{
  "norm_eps": 1e-06,
  "attn_scale": 0.125,
  "bias": "all",
  "init": "trunc",
  "init_std_up": 0.0235,
  "init_std_down": 0.005,
  "beta1": 0.9,
  "max_grad_norm": 1.0,
  "batch_tokens": 32768,
  "max_seq_len": 1024,
  "max_steps": 11234
}
MLP neurons of a small language model. Each row is named by its layer, matrix (down: output weights) and neuron, and shows model dimensions 0-191. Each number is 500 + 25 x the weight over its row's rms, rounded and kept within 0 to 999. Numbers have three digits each.
A block is one neuron, or neurons of one layer that tend to fire together. After each block is what it responds to, as a language model described it from the Wikipedia text at the highest values.

L8.down100:489513513551531497479518522500513507498505463527496504463470536533540503515501514462504510497472494490506518523479496511504498509500489513493477543519522466539480541522441499522473491482506521507551461479502444485531474503504522517476485508529522475481554465532509463484510480493496520490489491513529456490489507489556494476467475476491515506481471471473507546489498507555533512488491473488425473460488495511478534478508571489496472503506511531496508475467506536549492522502505547467508503505525510519488466456474499518522491479477496494493490523477491494526538491499490507511
L8.down123:443518497499507476521489515512469546471479526466521487523477462514504512531495464515566510503463461511558491521515461513500513476488461540490457495500499461481527493453539509486571465521492503487514511525508491462527519512516542516471508518485460518476475478476493518452530515511488513500497482474507539485561445504520496541482527484509479472493510509432459505511520479533529502467502473508492519511510498529528511516463493524535493507484480535478499536492465459479510492530507500496519510494491493523497527496497519527496499473530518545499477517497501488485492518482471519495
L8.down188:456536499530510500511557527532558491497497498496511516488430560529493513473489474489522475501495500540498538469461454495505536523511492469496491490467478530472481532508530485489488465474479482474511497533518512494492505540528490542524497467513533472508471513474494505496477515513515479517494477514557510540474490507468472509474505496508499482488555508538484503559490496498525468506477474478497521473525501509500501488522512500503466509468487495540515487510494504451516550458519506461450479543515518510494521485499532500492536471489479503495485479494497449528517477468464512510
L8.down451:551474521493497502527435506513488514513475493464455526509506483509510479515479489506507510505534538493463511508506535513531484512500493544460485531487521492470512519444544532548487495474499488488526502467537494509426522533500504489485540554512482552513447518492508508527511503490522447512484493483506488550512503506517478492483538514488491485522460512542524494472515499447497523463527543528472518515479500492473465493512517470495470483493505466509498490499465496487497537531515460558491479519486485537520516473505492503467508463517523517492495464461498452514501538491514525465
Description: Single letters or short pieces inside non-English names and words, mostly Slavic, in tables, lists and citations, e.g. Voj-v-odina, Uro-š, Z-a.

L5.down73:486537520540540492484488491490471488478546523518445499532481519510512472503502501541519468492533463500462511526477489474487466504468515532486469516506480502461489502488491490507522489510480485487493495498520538502482520492478498500500513537478472476466538504522545524501491454500473528518515522496493515513525521472494506482529503520512492516509499518530507483541499503523518531478520504509501447495497490540512499459555507481481508527465533522496554499540476490459462563526486506511499478485476493531496504453513507526480464528531485512519465492440476448458451530490515566488
L5.down154:489491458503479500543456515476508512553510518511486501504515479478511477491527485507512443483518496521522466510489495488531514496499502520486507478520508510520496482495525458490513463518493541480485487478529512475460520531525505511485472471488475553486501522491500528501558542500511527476454465490527503505539469546544472511521514518502492493502469560441535469497475529438502482518523487485519492525497452490551520502484474480498484471514445475522504526511525483524497470503524495464504459477486525488443496480516494466499493525485490492489497466508522494529479510520515485522
L5.down206:532500538496478495436465472493484489484505527511497489476460528486494451538536507489503469473509505489498527535457505438502535491475493498502532522505498473484527486452485478475493557512521514493499510496516482496471513470512458546513504501451528499490500453502464472464518468499487474518521500481431509461488509476514471519496488488474521512481519475520507493513489496549496509479511535527488517524541491516492509521465510482477493491492487501488531447489520502535532498528540534482484503540530504469533501536454499515537484519538484485521464523478469521511480498508527526498
L5.down243:500474520507507517480502495484506468508484501462483507472478485511537503523501506469523496501519493498505543499500484484554473519502529476472506494535519462509531517504423477473506491482509548529506506529496498504469484531482503512501490481459508479465528515516443487500521508457515505478555500473490516536504435478531481521506492532527490482493530499499478466501498509502514512496478490519556493500507492511561499496450502500502449512507469498479462517494514548532507454503477553524464557498484499479516511566458510446521481514526553513512523480474512462465512434444552516512
L5.down504:480488510499488507489453518506485473469448496508550487480453511491506464477460478522479504532521539502468481499505499509507536491545453479485442523498489499477502532491525474509485545503500531473555466466563479489492488495492470570515492486480525545505499512503477475479489486510498523460477448530500495546516471516524532503528490489502472498469527504489544522483487553530446534487498483505500496509486502509538512482446486486475466522514495467514509503511504515511496454521482507516539521475466517509506492457511513459496508498478462519486495487497483480519515523470473539456
L5.down517:543509508500520536512482525505484520529513483504480499516511501510509488495486475536507538483443453510517524477503493471510536505527486456489527496480494499530516475462491530485509479503510509566511512497525500510482515519484503510481505512518530496478475505499496510512466535500575482492503515515559482496463499535512522470466499480470532518536499514496499462482549504503472475499515476499450480530458499515517555504496515512482497521480477496506483450451478510448507464505508486474528520509460486547526540485472462516504453511494498464469492491527481530509517451535518506457
L5.down656:496518519509524454501464547493503532503528474501491541481484463476528542487445497440501495472486501481541528517494508505529532501523506484482496494501527498533544455481519479492479525503535479515510478516552479531510545520465493495486482468533503525496473501513461488502487488487472521489506502518522503508530483526503516510496514509482487512493554466513557516472475487518499519522536488498436475524464516490509557525496542532504456511481509456508523500484492480502477526501484435471499497490491439481513506460470482447471542473470495480496503487515485504514542476476506462513
L5.down781:481523480498481525527472483470511445508494497491485471493477411505509496493501437501491489499459481471530468506472511521484507525537477517499495525501464480511496475498466500538535486512513455493510460497519513475454474495495530534487504471512472481498545514500485496461513501510495501482519458474537505552476504525503534539483500517535515499517518540521514495520501491526511547486511455507493542499445497515499514537522487503552499437486524463496496533495485466532475438506499507528517504484499489484468491473570499501488468493501461468524500534520524533485508515516514508509
Description: Mostly prepositions like by and with, often split after w or Preceded, as in (with, Preceded by, study by; also second pieces of words like T-od-ay, gu-il-ty.

L5.down126:481503464516532497502533493520567544521469507539507475489498511488472510461537465493479472487468510480506525465487487550478511531501515466521496523530499515493550523526522498470504468483537519503521481535510523494490481473477503485536453520507466485476514507470493528461487454517503468493492487522491472487500527503510510463470440497502537522475463535498547487491484494458530498479500497462450502521521510526517504515516526489507484473493553498466498504497488490536477454524524500471528495485508500477472479476497480493520475467505517500542525507517552484513470500527458495476
L5.down281:478469544516471542502470494494525499491502489463455491472514485548493504479522530514508506483484541476510478499521507516487524517499461513459482502515497514544479512529469497508477522500519507488507507503452465477548532532473491501496502504567502481464506476510473493478494516515503478480522492492527459513505569484466480490468500477483547502501492448510518535551528520545481544535494494498499490504501510538450471470506522466491483494502504472522463480466492534534487471519476455560467515501517542530491500484519507498508473489494517528517487481466503518557483527473497525478
L5.down391:521528562521469578492534508455491532507499501493518458455518494516513500519500525482529466487496500489479489488503462466504527468557512529474468503512524465483495481509506522479514467501525525494494492466505502479503462494447505493502492482487490493524471514495508503452502454495549489510499500460540554523439490481556479491538527526471516533469513486482498511489505485500454483509480486559539498523531505491540496503496535488509539498517493513521538499507506475493520522435493500496526517441492522538533493457492518464502476487512512520498477449444506507499466523463539532496
L5.down424:512514448478511539561457496481516506535522517510483489500447527495497480485481504489464489509463530485490536491501491460457522508536505453408460529511531499537491496493520487500466561521539501509510477533495497538518511464482539488513473485499467486479489465466494522480460489503526523504513468535464513535493533486500522482519489478477505518510475508559519490543506461518496496453476499509513525571512496524554513493486531506472462499454475490495486488504494479487497514510536473499496514458557495486502504521480519495534495459520498510515483539536492518490522512503476519478
L5.down426:509522526522493554526466514535466498505500487502493462513495529532521492515517542447515479525475502525521537460491439465472438502517501489522476532567507509468506472486494541457516482487501491506512509528520528506520510497526513529506475475461513508487447478501492495476489471476489497504514485463500477531502498452538473534511476496519498490482528507431492521488507515478517497531485534495535479540501485542497449523529452511490530506496455501516539517523501477511502499495506520470490478546523520480535525459488514489478484471481492512493495495525507486516514500521506509472
L5.down596:510452496500482500527511494460485503523535511502578491494556501501495499502542476487474504477489500511482509496525475450467500498528495517494460522487505526507499503507485534510500527497491489482511505488518488527496456527555518477509478516533477458516527534471485497497495474523542518466479518497511486513492527506496502550470455494493567441425479501467514551532485471513504451487469477488489540476494486541496448480495502525474468507549482495507496491507515465434484520487507498509498496511544471529466496493503527498496465488521517479478484456474537509497468488459497510501
L5.down751:491529538520483511529515518475458518514534556452511496506486489534518508510493495465507505488515499453501486521492484467498493502509506470489458503535464518522490458497512529465502509509507514502470459542480444513525430498546548511477520499505525483501492478457484470512466522505500492470438454517461491543460493484541520496485484527505490535512478492480537527507506496466531520492489498529469511504491490510517505498510522455508515486543469480484487510484508499526496510500479490504543446554507469498506496479493468505485494499461480489515476505500495479518532524517506509530
L5.down810:481456455500513495502496520526486519502494485494462520522490533513511515503526495491519512455458487445508492482525478501473516523500533466502518530475484491505534518498495514517505480483525555537508508513493494503500501485465514486527461471515487500554511485510500514497500492500546457459482458470513464500523557533503529502471475560462479480537404498524526503482484489502517450489480536489498569485486472506515510499518491477497451495504525511550527485491500487493524482474520518506499487539488489467468488528478476451497484491511446471480489532522507493497510495490516493506
Description: Inner word pieces of proper names, often k after s as in Minsk, Sanskrit, Skinner; also space tokens in table cells after |.

L2.down507:489476513523497518464478553477520496526534522512551491476509469491549481469493500501512545484505455497513526513513508523513490500485490493501492485563453485494499496476519482468548465486504493522529490492512456498509506564452470502471498481495502452500488473511525573529509524470496451479490529483508477493514490484518535510552463532478463479498498466492517505505504549520517514520477497522505529512487514538515501460507506510473475508501471479521512547488521526474527474546506506482516445514539524474524486452500496494534500496477535488494491450481490444466507485490465490498
L2.down551:501479506553454494485485491460514521535506520513517504472521461502510474493492505491499540478532477478504521529534508516550479471499473511512493461521475491503469461479485458449528493452477476511488470531502509505528524562496473492499507533479505494484496458540501534531543525484538475510489498447501478503539485490508531521544470540496509497456495476480474507544555518513503461496483522489543484461523532489487494497482504505522552503507451491470466524520520478502486484506472502516518486508514536522491474506494492487521497482513506448497480433479516503477508508518496459481
Description: The space token opening a table row or list item right before a year or number, e.g. "| 2006–07", "- 1986", "On 29 April", "June 7".

L5.down348:484499490469485478468536528479507487492480489461517494480526467512498502524515485527517499497505504543521509508524523490514480464509488551522517489469515481471462509581559515491502502507531500494502521494502517523455541480508536492502495519525528508494500489483533517483457486449487523486544517437478530467470473516500503457502536495506521535521409510529456507544506527466513484514513530507524533462550446497495458477522490461501503499476527485522471496484484526461490512464504512472514499494519507495488516490489476497450533540485506503506509468527505514529502483471539492487
L5.down359:494525544549505503484539472497515481503496499522516529497520527478479475514548516485506500567500474531500488473485466466501483475508477497520493510476469533500547519490535498515474485476442511490494517506483473505510493487483500494492477530504501456499497483453483511506504505480463504492475551462465496518463510486518485512525497522529503498451544539495543470479499473499495535442463472512480525466535504489481492506520502482487475492529538503504494527547480489537480481504516509536477524498458520513512524546496475476530553506473575526490522507498451512504459478483508436541
L5.down446:457495463503493547514495513488514475484493509527472527465502504509495534526499504482521534500440495505545504504492456502474499498497508457488526499533512505537485479486500443514499489505545495511494481496530471530541469495573505483521492488492479508470476529524431521526469512483492514456520486493472473517546514508487500503485474466515523481467545501514467500536487500448525489557492500498490483577470482517483519458518507484504487552512485458513498534499521522527481506497503463488503512483527497522528482483537513514499504478487448523480516464528478499482522472474514522515
L5.down508:484506448489507537548473506515516484520439497465517509481493523499508508468492509477521494509522533515460505466514508480517515482473519483474480513479518486505514482563503510498488498510551488451489456509507498503509489512504510519519517508506555513450542520471468479498466466450518489473518514515469529532464475525542483491491479504494493458494460536544510522471505508517520547490508463510482544507558521497557498507447481496509432546529451493542508513517488471512504497496544499497525533483478474517474502492453524511470540519473482507525519539533516489510490473516477492517
L5.down525:522523477485491508512503533510460540512500536497549476499450500552495500479501456498500515519528531491526521527513468488503511481512472482475508522496460530482527467513528500486473513540453467516508513486486518525545506520483535509518498502546487478459476494516485550561509526538479481502455531511483515516480464517504525483498514483507494478520499508490499501461478514486456502522524468454476497476477531488480456490513473554503521491491486481470494533496509499512494498549472445525547486472496533486481457472510524486533511480489498524483438467508510551500488451506457487508
L5.down717:524505478486493485517457443465451558508503496465463502514499511505488537480519508510468469526534493516485519447450462522467495532508512529503499506525486504448492489493465434541474504508482509480563529478505551531509500510492484520499489512481492541491506455528504548478517477472496499497515558491549478529521502520513525500491476473499482527511527511475466491501500504475509490474482483518505471525524493476527477547508532483537522440534557515519523500490490530504495454523500513503514492502488537524484511482516501491464508490478526479515532483501467514501485440521494499523
L5.down827:501468481476505539535501533506429478489488502450512527493474492546488519490467475515487461508478524488479490517516518480539511521539526478493499541499529486491529503546459495474506532517504477491545500504509523527471504518492505484527488499446537503501498522502522503476484500471495492517535501445489482532428493497494465487501506508497509489513483483513503491528501494511482509474470496497478545528521547523544468512497501501429475479488489484552494489508509469476460485512531506488516512471469504518512446504498514472489501528495513495551500533492508505448542502465498492515
L5.down883:514497460498471513470499503520459477502511503487506509459467494514552473530492504439516459527474529533489451492502462497499527490495511497500444489480540542521524457512526492469487478460515489484540513486505478512494503507488517547488505467531512508480478518486518525509524495488511484514498480496467514488489500526468463491537497487474509538476509543508524466521500484541503549479497430530494502459474529448526470465543476463508514474504510478516508516539534473512481534509489546491560503526527529515504528469488538503478488508532479511504489497549496533505507445529503478539
Description: Prepositions, colons and word endings just before a credited name, date or value in infobox or credit text, e.g. film by, released on, Songwriter(s):.

L8.down130:496523518491519507483466494486477504454501473513488494505455499506512481501525489513493512512491531497515528509507492476515489469503479507547474511507473484508527510536519476521452457499543476541505438520517512484494443502510494499516493460467493486474469523537550533473515517488473476485512478481545512486507495529502499494500500521592498507472603482466505482555489486502482509537531485482515482529500458531492514492516504476513532490477468497492466478496540481492509488490516476489484505521517500497491531492494477482554493518506484437473461503496495507520517505526532512504
L8.down234:504471492440570468477464517521525485528512479518493556530489555465469499514497508523546537540497532495481527503488508514540496494495515505543502522473506517515511493494462435507493493522527520516501536466531499540487490490504468509494511441511490476467526494579510451483491510494526533514496495500521497521497512501525465499448482512480449503519477481500494528494507519518512518535481510454491466541514512495507540480493440510522470538496488512500487477554505493477469506493518523477502515515510492511577507550481497471468474495481497488518484533481495482483501508523490450481
L8.down283:504509546485504509511520503489513512453472463499467504465521530495509491511515513508521530510538486494516534504503459533501487505504511540538502491475453495515512523362495494529501477500535521496508541493495513482508486496481519462475514526477470484547506497472498506523475485502524478489480499480528494473508494476484509518437478486482489498481587515493515503500517472491479460491511516498515491518478509509506498482503492454484546542497528510501499529504540522506519515459497522507507502495510525517530499510520504537467493538499512505513522528488482519478494501508517472502
L8.down700:496477536486520543491514508507487490453522498524510512516506524527497522472473472534577537517539536538493499506451477505524506490495485540519513476528519541501503507531438478491490505487509523512480532535481526511476511505488512494459484489520525508514537513536507483517458488511506499502509542499509491429469479479471460445492489483479513465477545447508497545470447494541499502467506543501491477518476522522531471479509557469468506525479534490529548515486488494505458522496496473531482500525504520506513474513480528501474491518521514476500471526473521505496504479504471522517
Description: Last word-piece of a split proper name, usually a surname as sentence subject before a verb (Bibescu fell, Jolliffe left, Cohen joined), plus some subject nouns after "the" (The single was).

L8.down153:520498500510461505535516469551463464533504502494521494469498501467518469524499504500529510463538494508523473516557495480494516516472515504464483486493479492514479469493522539518468462494486473516504489476529501449488523472526518536523545495503507501527538487526496491500491497496510500518472498496481480491520507538529508482553515511519530515468471533534472492453505547488501514484512501527468480470477481485504463536455492465499470521502461493492527517525533497494548503440497488502542515532474528474462483477521529527508450489483469487546494487521538487494482466509520564501
L8.down159:486477484501511543494447452495500523527480550519498499465469504516512525486468514504493501508516480538483502443489476475516511483542511482496490486482512531510503506440494527473516536517477491472515518501553498512488502495533521543476511503514499513470481485529541496495509472503518470445516492499492503512493496499560513543502519480506428478482565509519512521494508522486498520448483512510480501514427513497464492468489505506496466483478503483467506488507523522532474547522487466531538521498505493527507467475495518454470500525523492492551490520519506523494499489448518503506
L8.down635:496517503491484501537510489497497478536520512472483552538489477497479500494497443498520466484490472499555474524486483526455515517505494492555502498536489529489533467434479499484497493505527515484540522511526513511488493489501496503516557510503504511483458502453513495523472515537497496494490524508529494491463510504549506490458489545526509513500599461520539467499475536521557511488517501473505508477462525479485528492497499510516466507479481490477506498484485503539495475521480480461467509487477459556489492479503499467492534518544470507519514488526515520471490488533518470429
L8.down677:518504471489512463532437497488504516515502533497506497497481482502540496483477482504483480493515501516486506491486550529490508530518480487502509516493512501532491465427524514527477520490497498514512488504486513492510459487488481528513514515490513538531488509530511493487476506488500463506449544511496508487453511498454503514507509498496489507508689491549522516485500507515461564505520500503455499490482471482515493493480506521536487516491530493520495495481485500482506521490535498528488507497491478505475512483455504505518508498504479488551486486523511492522497459485481505491
Description: Prepositions closing a verb or fixed phrase, like succeeded by, due to, served with, plus word-final pieces such as with(drawn), along(side).

L5.down14:506471505513491455509549517488523507485426534488502504488475506484474478560511531485540540504495442531548497500490505507490560519467536473520542509475454547487494494485497482484495468509518522521526517481449495481527532489470515501502491531492515476452513509481492494503481514487507472480474500466499517495568503487530517523478487477501495486482530464489493502526501513506534527495499506510540485495492495497491497528487495499481503549480487484532503486489519501503513499504482534493447519528464535520479545530451484497522485529521520470461500467456482527487528567506504438509
L5.down142:493480514518516499512548537494485521442525472486455510496526491515513504553493478479549521462523485492475468535545503501468519515538502500519530486469502507507498472495485432489498450519507523525527536478529518506504513468504514517530459504495515486491486496514568490527505486463481493512474504459510522474484493491509518489473503503475489515497477493461504488519514505506498506473497542510504481469476461476514480504461522467517475543488467541504522465544524481479534513480478532504492477522498510480491533564481458467489523524469529444462494457446504519507485521518504457528
L5.down279:534510485486499502514502517534521528488474478492514521486494476477523472539495512509535497545476486549469535503516451521512490466469473499463451490473530461446503464438569510518530508495532484486480473513445523501503518485492527496532477546500487504452508563504533535510460471513525535490526516538533535544501506494515487485510495485522463484474507509449506520544518459466544488493469498539474468512478481521511499511504503487455490524494479496490532498530504503500519481501485539512508508495502460534441485448474540476488516496499527522508475471505476465516439498505477493497
L5.down293:513515513473478498527474487535482499489469523484484488501523528491513470519505490526490505531508503521432549499490469516490459525471470517506514510517458475449532466463537487529503452452498508524507507482480523453489514494527544505506511521481531501481510520506488502529533513497509527522487520466569515536541477526499513547504512510523481504446520510459461518521474537473531468533475505497580530491509481496490524531536457528504525569494461484489487514523491461462452516503469510497447458492543476510526547495488489493461496519488511473506504504500510479479507495509501478509
L5.down327:470529516506524504517474488519522475480450495482506508512501487520514485565479542488522487527442505562503546502496462471474490476501495484504506533506478498490513468478516471519556455506494470506445499504489506501491475484478512552494501508484494521499497482528476500494502530501513522481476530489518534511506483478514516507511489496474468468497512489480506501503452486510552508542517496526492497515541500467525531510500482455491494516524460512503492496557535433506505523495533557443507521517504470520526522450489494498473506480509518496475469535528486484512551473550522466516
L5.down417:508504507531523502477505455471501524501498522470475462454530516551517465463542444490518511449500532450503487506520486487473495551478502471500464476501503518455485535482479488482508467533509524487526496539491508497492528507494528498559482521460537448500472533499495525515529507540494498499508506511492497499517513464560455509484513499478490527486493468499502489492480458534498514506488508481514471535512482520503517507514490498495523503524503524457467518493441484549504505512485473471533508494491512495430496522504500507519500476461504488502454481466468507557511487509491484473
L5.down730:485516506561500492508504485514507519521469490456452475478517548492496495509531494508552472519499518466504502509547481512510507478490515482513475510520517484502543547521579500488485494543495530474485473507528515492496486477493516502520476519505494517467499493499463518465510511503527505456527494539541494480488499504513503511452478490456540522478460487446508508518461484461573506522506488527529553489504504491526495529458474502449473487465511488513504466531472488474513491512521474470500514469496452473533484509474475524505479466534486524517467496519478482472467519506457519504
L5.down877:485472492519489487509490488536475482494500515447529506480470511544480539492499507521520509504507511491549464501461556547522510505502494488519519558487474524514487498492488520477501558487501543482504502496500476463487532488516458466515493503485514478513485532537443466540496518500497450495476527492470481511489514487515475511491500507465547501504471482535467521451536493538484503541522525500504472497491516490499488483532515516451499493472533524484454500500512498521503525519486491516507476481533544472479547523473492525475499503474512481484458491477481508484524442485536481506
Description: The closing subword piece of a word split into several tokens, mostly surnames in tables and lists, such as Djokov-ic, Caldw-ell, McMah-on.

L2.down374:516483496504509519526480470497507547474541472504489489504500522487436487509532492473528513514512498509478501507515463491492511492478464485485476485473510488495509519412522514488489499555492551507542466493511540528481477486488537488515513507474500527481518464504533513482524469504520505495472488522504466494484511512481535458464540520466465474527600473500503523522527546512460487502525483489508493503506531483457502509469525494530535480523496549473497466513494509478472536484498517506529473514535516477514508525467505528510486502511455494537492529456458475496502464514521475513
L2.down561:552526506479506531519486514492510489508503497476483503477460514502532504512471453446543511522538494493456489528545493450421523531498501505423520474501518495533519521516441523512473482479508492488490544476494526503513494546494487499487519483479495534525496534474477508524498520535469520492498512472497518485463513425499502548500535473495476471496551494472533447478506528523496559525538480514500481482489497486517484495475490551455491507487476483508471485517540557513512521530471479525519493498492504489489538499489508518477463488513526531495504481484514505513511531453519491502
Description: Mostly "by" after a participle, either ending an infobox field label (Succeeded by, Music by) or in passive prose (written by); also labels like Genus, Spouse.

L8.down60:492518489510545519509445529493473545524462488491534491504487479503508505496504452519509482497537539477523484453513508485514486523514532534509528541504516493523507479511453462488550535475514562521478513467505467477479523480477519461474519477467493507483535486506466527521491548541511506464447494492516501533548492483478493461479518485500483494506456479488505482525483520474514534510504526511498494497487460541549488502505534495508491510489486553466551541497491501517493476495485550512491506489533508479518470518519481473453538509502481488489503476466500502480531520498491531501
L8.down353:460519498549492517543518453528509523507578474478488501503471487509481498488499488523481474490488526470551550493484518502541486467512506485498476517491496511503505484504516480528485532474518513514497500489450512509486521483494527479504572477484500498460515502453522520493479508494503483544512465496490534516476463516482481525565521477517507476493511462513496527473481460453536491480512471522478494506472483557508460485518522518519471493484474460528523503515501486497485434477501509508479578508521509510554523460469500475514509461497504512503530518506529492526532478541484522482
L8.down433:488481462492503502509464501550500479488529510498492485489486494500504474498478506500487476521517509511508496448485489438538511526482519531502504488487491482503470531526435481485510503475475477525528457443506486522497524479471487507471507473530544532438513495556505521469544543484558516512512483522526528490511475491496539540513510532501492453490420498525497467519520535496482487531516507492489509485479487481500539530474511502517530484491490498533514526531510511525499528455506503461512463488489509472540476488475477549485458451490480518503488495548507485516536499504514486502
L8.down609:501514472535492502496557513491501509488475476474461508480527469464469508472508474525541496471475489481492506492542480493493544487491466530479518490490474516487516500574512487499504503501501525509509474470468495481493505479526534495553470498479441503480519523509484535499495491451472480504551516471499480472495514467509485511547500500478526532459442525504489514483515506532503453522483521514557497542488498509516463482525516535508505477529524471509491539521495530555471458530466477519500503485543495509480559522485515493468536570506476507502514525487485513511515487515514509472
Description: Opening piece of a word split into tokens, such as f(elt), p(ointed), L(ength), or the first digit of track durations like 3:44.

L2.down185:502543455540489543520520520478480525510510520512528527513534483558521544502483479493483465518512478499469475534470474525481501495505484490498501507504492515476536448477508484484476519483513514515504468498525507538505479548557492506504430482487516522478507541507513514525472507492516491528449488511525489515466497486533524498496489495497519506481629492493523530504496493482471543542486504475458470467482512518524457503464472522489527490513472503482522508486477457492488531480508491478563541557485481526493473469475503462451485480480477518508495512497525504467489496521488487529
L2.down211:468523491502518520533515468519522521483534498516507447516494505467500516501494509432496481471522513505508521524545480488483486480496500500499487512511525455484523508494478492489490565522500528520542510480490531494464521453481505534509493483532502461486483449494539488441500509502488463505484452499508524488505494485499465472456548506496531507499532499520500524519526495473489513467490501467529493529506461451498463488498521490510523495493474528505468444549541491452503538483595473501479543487522509501519488496513458504552482482460501502520485519490526489517514519513496524488
Description: Final subword piece that finishes a word split into tokens, often a role noun or name, e.g. cent-er, musicolog-ist, Direct-or, Swed-en.

L2.down369:528509528512546488490494501476456502453481487497461514521501518483474485522512558495532531508419506515505476498521470494506500521485497546510525522501515485484523477503512503491532484510487518468472488492506496448484542456500499541510513494487500472555492496490502488512458485484506533511428497440493502514560523556520539519500485485519475479474469489435512511492485524489525480522475560496483496479532508500526464476517511501510491526491531460469561469511506487456503520496484519516510495499500507483453465457475512465473464486507512508529509522508502517508485489539479457466
L2.down495:524540533524507546479522528473498500465466496495517509533490526476502497494501478508531523458481500518473522507558491506479532459458488539521472508505450525473541484432477500521549518479501513486509516505487476497507597516484524497476522500460497493481502547503539487495513458488461486477511481498559490474522479508550557528519512494484455496471501467506514487489478506485471483528481521517539501480483494511497484528523468515492518532497492506469547507490507475495482494513477483456520505473532503493478529475465477522468459526507503442484501503468465495498536471504514460494
Description: Inner or final word pieces completing multi-token words, mostly surnames and place names (Frankf-urt, McCrack-en, Frem-ont), plus 0 in 10.